From a checkpoint of a small transformer trained on Wikipedia: 16 layers, vocabulary 8192.
MLP neurons of a small language model. Each row is named by its layer, matrix (up: input weights) and neuron, and shows model dimensions 176-271. Each number is 128 + 32 x the weight over its row's rms, rounded and kept within 0 to 255. Numbers have three digits each.
After each neuron's rows, "fires in" lists the words (lower case) most often at its 100 highest values on Wikipedia text that the model never trained on.

L2.up44:190080211171079147120062145121144181122125139148138135100174142096094084147134203102176055115140115154107136149155197147216158134081103180136108165123142103181157143168168084117195148094089095097181140064128093176143119118127148143144094088142104125114124105153109135132097140103088059129
fires in: "final", "adams", "alongside", "following", "eventually", "later"

L2.up522:151112137160108162088148180116128151129154125151161064138139114116110173076125174134127127094167157150120198163065176161063141172148131171154114088102124079154129099137116099163160121101137064157100146111102176133136026095149146143124181140104163124170136107173108156122135169116136115127
fires in: "career", "cm", "mm", "eric"

L2.up182:136092182111141149099118121106145144160149079137132130096169140105182121150060124137140139132196139173128067131086173097157158066117091142125146098156117080130161174093091138114129138175149187094172172145171161113226125147144163104116100105119151120113150144156139077148122118142152253081
fires in: "between", "branch", "launched", "point", "newspaper", "called"

L2.up190:127115074104160124130150147151105122072086088104179104152123154120156097176121133105105132145212107153137072098135141150122124142144142115148136150134104069103111122103146089095099118148187157067068120048151134131092183109137098130144155147135117107138122092167096133127131119139123117104
fires in: "stage", "members", "release", "direction", "model", "additionally"

L2.up416:149141077184159124148115157139181162163149112140169129102171168060057114172108128084166087201108108129125143112160143077112139127136124180163157146144085100144160102167191093126061114130170135097188137137117087159115094141108111154132094122129132103141119135089152173093144143159103106164
fires in: "release", "league", "thor", "screenplay", "converted"

L2.up425:148185110107201104063153162144184108124136104131132122125129128187150082100143135135143139124060126104125150149155150102128134093164110185173136138063168141099088133133112211068158071084157150131116152150204170118077092135131121177105082131099154112073125151185149110154098124149129121078
fires in: "later", "history", "professor", "paris"

L3.up326:118163135113130075143167137118189072112148106139182122147130130142132131190135130113153067123097096172109120119116135132176150096090163199150124161138115099124135099197123079130173125054166104080146153120078111112133157116157181145135136123140118105176111137074143130144120157150129131128
fires in: "use", "non", "red", "science", "fire"

L2.up560:067156090130119131095137112151156046107132165117110146089164147157085138088122154112182114128050168150125119094118154112123100141073151120110139123127107173160163164139127137150101106107142123086137141144143141158204054064138087127119144108166128104143161140082075123160157141112159069148
fires in: "music", "year", "records", "songs", "nhl"